config = dict(
    hidden_size=320,
    norm_eps=1e-06,
    attn_scale=0.177,
    init='trunc',
    max_grad_norm=2.0,
    warmup_steps=32,
    decay_fraction=1.0,
    final_lr_fraction=0.0,
    batch_tokens=[32768, 65536, 98304],
    doc_mask=False,
    train_tokens=652800000,
)
MLP neurons of a small language model. Each row is named by its layer, matrix (up: input weights) and neuron, and shows model dimensions 32-287. Each number is 128 + 32 x the weight over its row's rms, rounded and kept within 0 to 255. Numbers have three digits each.
After each neuron's rows, "fires after" lists the tokens most often just before its 100 highest values on Wikipedia text that the model never trained on.

L2.up480:124131107121141145125117119046105105118089123099075099194119202174184165111152114144155160107097129119161101148133120122123184091196125160145176156077135165115134159126096122096088200115090106162180097151154138128124164103107133065131130133194171083123117127099112090122110133129092129130151134129094145126141113094153150115123152115093105148158151105074131109130150078132116126149142160137225150144119199159109170147198061129109112077123158094117136113204119121136118143065157088175131146150126099160116158153127123129135119059206159144098117117113070137113132111108074125113210110111090049215107116139163137065128121133082086124124061131151108145112107125140163099162088099094131133155101092165133128087069104092165089080128120114168123115132132127139184106098107171
fires after: " h", " H", " He"

L2.up70:120143145087119074081133102085149103142144108133133114151099112179128136185136134112114086117129106156091153163081080088096124195092173101107081101155121149136121106128145082151122184148153179179103069105090081152126156138096182143141116153123134044154167135161148101093105094144133130089113110139109188100118067123106120095106103198141100154147074161190121151158123116097101083134168125141122099106114034127108129112118167177052115138104093134093124134186123139113147127145112161157182144151101131113125109145126079097152157127135120157119150137114173115148133111092123121117154122101125132155172110134126072162163114158153114144108091105080165116176160144165231113132157127151120135167153173069182208140110133157059092127067128106090048222160162116185087103120159110
fires after: "s", " S", " s", " sh", "S"

L2.up820:163163164091105127176147143149109098157128164098095083135199108106138116147116148183136129156117137076149131167154092130175193121142084056122127104117121126170145148118126120232125136117153159156044133099156098141156154151093148094122168129119092114096138084145131129130136107152124118105063137151113134109084109134183179134137150173124101106108146184238110127138128082117077068123175116090089082144087078139117055130122137127129157145129126107131154125153168083156143138081091074081105192146143131112124176100088127138157136090146103130139156135097126119115205126121064127132118104160134217104129117112121087098109143090048116117113101115205093085116167116071116165108171176128136111113097052143151106115108082139112071108151116199096158156134068138076143105128182154
fires after: " s", " f", " h", " F", " T", " S"

L2.up1048:105114152105119093103133123180128117070072083106115103142085095161146094138156111106162089095123109108170136175049111127135148089073087195165143094120165111096120110167168128202115119148089107154090103156104137086181177142120121106132109078155079132089179106105162099117098114173132135155132112141140170116138118104150107169166098187189166100114163132166166098089122153134125143177126109150109074087177094143174161162071137139124162153126171166073150119098148099175110198138079139109125142196116093162097116181086113159101109169116124135077194107183079163197115091170077070098194105114117124153124164151143142152183110114122161108066054120150147118131186128143102104154157111141134174108117106115071106157118071124168130088112145083098144113070134131193187099162161186
fires after: "S", " T", " A", " M", " J", "A"

L2.up1084:173113103130130120196142146107111165138130104121148149144100145085118093113096160156105124040165133129135106057136053112132147129096157147155133158146159099185141108146108135160127086173155113108168090130128140124134140155139136168137043149125142106118138144111130133059095080111102119053198189149146074176124084118110141151172135074196112148122097174126091147125170165136149159110115137155083083147134163143161190195116136150145186148098153117123177128173121122106128100178130121147177114092222157156115163073137086163114152122153144183063094178094108128155132127105112137074069171167123091102154091108097121113090155152175155221094134124130093201080107087114166119106155091111087123132088132185139136111104090151103067119183116160074118168099128114161102124133153130
fires after: ",", "0", " |", " cons", "2"

L2.up456:119089192161163147155106165138149079134091086166135100097111118067076151065139098144076145170187185147087166128115113076101103139150161157174165104112149151149068109131150071148129094116141160071131150119161179150091119160105124161124113132131162104128076176154116110152136116127170110138128137126126084136150152190107174123125140106075127120130172141098099143086147186147123070125140137119091132168124141140090084067165157118103134134097152145114167128102170137102105150118175112103156143173175182126123128058125161067083158075140101058124143067070154120113081110159151185170124154132106184166083155169100151119125105100153166146114111121091082139077181194172154091152056108172121119114112142146107118078185151122184099120159108119126183171091137080196082131121146145
fires after: "0", " U", " N", " T", " E", " f"

L2.up1149:077079127123093132125129121196169069146152126144134137148123159141101154090147112110165181151138144079134119103150095158112149124097138156181128126142183140088191134141111159126161154133115046141130113126102136132180137173128098153134154117097157097114111101145139161148138123163173137147142158129104079125182178154133111160145131114089176177134137185132116116104142096152149084164089140131078120098115155099125127126071124113186193148143132182127101120030098114109150047162076126139095090118116114193070082137062123128078167173102123142170116090180143101154176127169073121145157102109119079146033086135166179172113080129072118078114070123059154181175135120127108141093176178095142106121123065134075122141142102142096130085197127118111157105141137114106086125145144101
fires after: " L", "L", " l", " m"

L2.up433:104138125110101118116147161136199134080162162085129191129120128149144138129071125130097135114147154113107167091075149077148137102138088154158111120209178105189136125108090108185161099121145181137125107117098122128047145130142120111087140146132137113143117112136122197116154081186106177146119124169119165140107111162087128127090147161109102137146119143149102182157123106143145184134118136150143061165134108177178151087162154118067109201145139120197138144117103080142144095154099158087161125051128089100172086105126163119062214095099145156123069165089102172095135195141174116074098130102129165163141080098184189182140150121125136120169118150082155128139190124156111085176133089142087100136172115137119113135108179093088191138112132086089135077166087209109122134122147132
fires after: " B", "s", " C", " ab", "B", " b"

L2.up1007:130108114108128143140134158122145092131150100064090123108128172111114104140181153155154175160098096130126130128172171176129196103187117080144134080147103158076108103149114133163185145135094082130112146144165173100164127120159113162110149181108149119124120131209143120148118142165129079100146116118140149089123095109104078154116100126115108101077130081137122160150185149117105122092138156126178096179116087162118118148141120145104099102216105127103116136143140197113170158117162077092152188121093161123121129132143036066161129032131121105133122149028071097220109096148173143098093124081110119157119130091133136061099146176151170169144151113121054139137086090139134116100105074123099090147158094140116138150141109134186114167120076117116163121179147140127123126134100144
fires after: " H", " born", " h", " Stadium", " Championships", " L"

L3.up1220:140213152125182131110096121084087106107153126065081088137134158101088068155170118156102163114121095133148109134159132090132110112126215115135100077075081132111150132183062106085144112107148141149143116100107155127088095152162109113072145122145148126154074145142132077069057083149102134113103105102093162137140133090094101131113089118122168152144153077192145162171087108146183138148138187095170083141119128117104155082107126088120095175158066146090144153164116102124138123139078106124092109132154139142130126082170129069071087166100129126176146106119118182132091144113202106100130115168081124173148108144182138140135144139148123113142140123100084180133109145125066116107069101135128089142144121098133108158076144076086107089099153164097097120105098115111065087068122091
fires after: " K", " B", " H", " b", " c", " inc"

L2.up334:117132080100116106128114096130133118095106097121125143116160113075120115071147114134149145125128189124168078147108131135066101155152172116060127071121136128170149140158105142163141122157052152071165134155071108121185189146177154085191150133157131141093130120129119131099098102115097119141110166097128119112135110174127161094107128136086180138214141199083145109152120115119139115097108125081134114121125164115145183130107115152133158141167129166200071131157065140057211169141135102093129116153129099130162141104088056057161121066131125102085102135135104151125116104154050108121125098135081094191125109139137136108105135125075132134199141107175130126082153183210122122182119102133142111168152106172136128128117103105137131160119154119148106115175110208189100106042125133
fires after: " h", " H", "h", "u", ".", "H"

L2.up1269:158171115113144117094137187112151153127160151112090112160157171185089142132149145091120133153076126116099075163101125121154119169111122150164158128152142125123144166151126122117133166077128139128160164128102100114183156080124117045093092189183165101133090150117091108098093082136145122132137087122151163041132077113149133096133145129165137080120101111206095191110089113093121129118121120164167129082084097150185088138110175070097103170137137116094114129103172101100084116102108142147127101085127140159152112117105084145125158085185201191085154138121141099135113078076155149122156168142152125142182101073131107192125142172087161105151142208100214165123143110094167100144077118114084105107125132154111089167092163171070157111051118139129141086076090127081096113175158120
fires after: "S", "B", " Bow", "s", "b", "ers"

L2.up360:094163121105113097123129161111138141088081204087135090145121124141106078127130144172116151115127117120174118082155181140093158167107087126137164141085155081105141147150122181147075209119130057129135123181148152149111184116143125169182139168120134146123079123118065077140131140114098145099145115158134109137125080097157117127118176111071102125108173143065142163095134137104125083121100170138108123147160169168158146100163156108139143164133126119161089106170078085095150144159155140116139127095142112129080176114112147146097132176107148125084168064104181096072047148127181175108095101112159118154129122101125124097072174080118095191146124133142125117109128161091115095124126139042139136148090107146128154113089115162171138140139154087136082130140139096148155114200127133
fires after: " O", " v", " V", " He", "o", " Ar"

L2.up758:131138173153073154152137165114173140096138121089163124162143118075120109123060127097127138162112079090170158086142051121105149105101078130176111103132160051148155114148122155152140140086179087143152098147092203180189119092138141088136143136104145104169154082053142152122156164127124094108139092150165106112181113152104150167083152176155111135150061177132117108104103122141153123145131115116131160147117118163119148086073106114088106047166145190115129157149143174097150119058123120105124144155166173124103141174104135087232129109093113180113130131103144113127142149149088133140106103149196072085150090174133085142084113094099096118143147130098101188121169089097113167136121132126105142211090115090093124136074092134099138035129121068081063106126086107092112128160126115
fires after: " L", "L", " le", "l", "es"

L3.up298:141148072099136088085067105089148177123058117097120095131138134064080156108139099170118111169109107109080143131123148103145176107120066063080174093114118090178136171088163092160108138125130113130153136181140125133140113082158169167115089170156131143124123120095115052114160146124130130085126132101075167062100169128117143119099131170065102108136160105104095177135078167101096137179142053120149228131159098166140147053137186054174181123136114151082171071131125136110122134130139091115112168143155082137100146102097077089116076090167138142102132080178151088126086170061173133127098147123150158222116117166114166117129159097107099098134134144155150122162187146116145220090102125102140147115105117147143102177101123177168131131149130090103150127144047148078180126135155148
fires after: " F", " f", "af", " eff", " dec", " Res"

L2.up1147:093099165133060113138117110131121087140119142088138148149156089129112113152113124111167108130134120106100119115125088176128152075086058084127141118146124155166083075101118085197170144192137137161139107095114128105142172160184119157061094171124140077098103121121080105120150135121109112162142131211088152040098086079054167173095153106118139132131132072168177166163156103091109184204119121129099118137096112120150083127171148172124058152162129137163138095088099115112187166092126089117079152161115136125113142153195105138163133170124065139141137089122126162097074153141142113139111145158143072130122113167127114109144182112130145049112138153201177113110100164198122146143163161129125141090124152140147132112116093183171118128140138106156111130128101147143075119149138096
fires after: " N", " Z", "0", "V", "ire", "ast"

L3.up432:087116094143122136116131125139129097143120117150108061150121157129160167160085105158050144110129190149188164083156123144126136069131076160186170118059110073064135156169108126124151116140118118131154158140120136100120155155219117111135113123110117107092161121150139150125167129108127114084119128123154079145121151102149142185164146127153152071148102168071141130087138161076118113167088117168116208088136173051143164107189161147098156128141052112164173139156140161139164143124140140090140102176198061138150109138101189128108100097163102133144125138077094163125118111087114135186116172162126069146037106190104064136113120128067122140038091152138155144146126088215105088138143135148093162111112102147170111118157148140184130156151100110153141140140069146109100143090154128
fires after: " al", "H", " l", " H", " O", " Al"

L3.up1008:106137134154126153121097131087094137135152164134140171120104155157122113141139109041110172112133075164106125129128161129113163090134147124115169148118119140126094127178111083134120122131135087069115109127138121129079115132134225140106113164145116147129106196099167163131119112112091116081090088084116093148126117091093125123154174124119169142129074096154190182133067079124136110151149073171147114140114144126147163162113140122071144104095158039107082126126108127130148077097091102077112064061130142137141154101098083092087149124169162138124132132111148169104103145102047158161117158111121142076158118080113154141115112110146134160181147141175078191204137080157192088132112101120100135146119178129180037173105106093086155077109094120119101155074073101098176144048171114
fires after: ",", " d", "B", "G", "b", " f"

L2.up919:115123157147083112110106153106157115139107096111152140117165190078123091095119151114075150116159059101112114120182082136129104084076096089179116142126207106059130142115123123154088132172148089120154134135131131136091136092187108112105143132174135119112116057099144087067085134125085145151182124170118146154115142152104130188141142102145177140091107105133119160131164155137172092120141086098084099164137184077097154114149114061152158114096076129172134181174098124191114119112158070154155170142138141099195116134078128119095136184161095112147138120141081111115150156138159114177061102108125128091137025165143154129115097124123132131123162192118068093147128120124133157196160180039091134095120129138119168163141114074162121145190130086104058075132051090140125139124127105
fires after: " L", " l", "em", "L", " fe", "m"

L2.up385:131132142103140143108133094158083154125077150117068084074131144152123162086172083117154106134147173120156176140117126162120106132128145119138160165092141149158115023159114111094090097173103130117096088117114086076179086165131121185096100166205133128070159078106142133140123157103155181185110116115056181104122191157061122140131124158093166117096152129144127091137190127156092106138091107082111076153133065188079121083215136111142161098135111164157160127126154074110103113090156092163136158103181191160132178171107104038140118121151055085089138094151160097104108094107138158136145154178131097128089110122170134158159119124118160098110085114206112081157151169099145183078202137128114117110099148127150145182121134094151075138197137125118087157087113103101079120132191149
fires after: "0", " F"

L2.up1222:097091126154087133077147188111090162147106143086000129128098089114109155140195166174090114190085172119136087140122141148141162122093140108108087112108097129068098135195134142176098145178089123133128073122115144063152130137127157142080097145122106157148125109172086174144069130108167143096129154097123188116111117136106173088138150126120118072123126112150157174145079170125136101119129140107151086158123120148122125115107065141173142142175124196118115136122052115134127196182108151088089181129184137112186108122123172122169113131119107161096203081121103171157092138175126123180109136144109101177073173072173130089187131088134184120122122156098160164076109158101116091154095109134133104154163167161080160154061080144133089109121165086083095166159086073145136093098195107
fires after: " J", " H", " T", " K"

L3.up1104:103114104127104135105102145126165075101127137120128118137093169147141117097138150170114157144165187062183139106090133162140134125099116150091133190124067132129087067145146086113155104183212133114118066155154149140078155172077095117107141159143149129072085069102107158119131118127141118153132141119105098155117092111111144145096035158125109132135145090167115135164105103152092156183144108103070098105146174088110106082201146130174162113146130097110108201144159167137086087150145092086112168146096108113219172128116126142124075090095110134112117146086168124123128143164113123173166072094175149151109153111118175130189086064112178150115108131168142139121110087115096162131161141164188141140194120156047097109119113106132108128178103122099107114085143086155147158038151135
fires after: "0", " n", " f", " C", " K"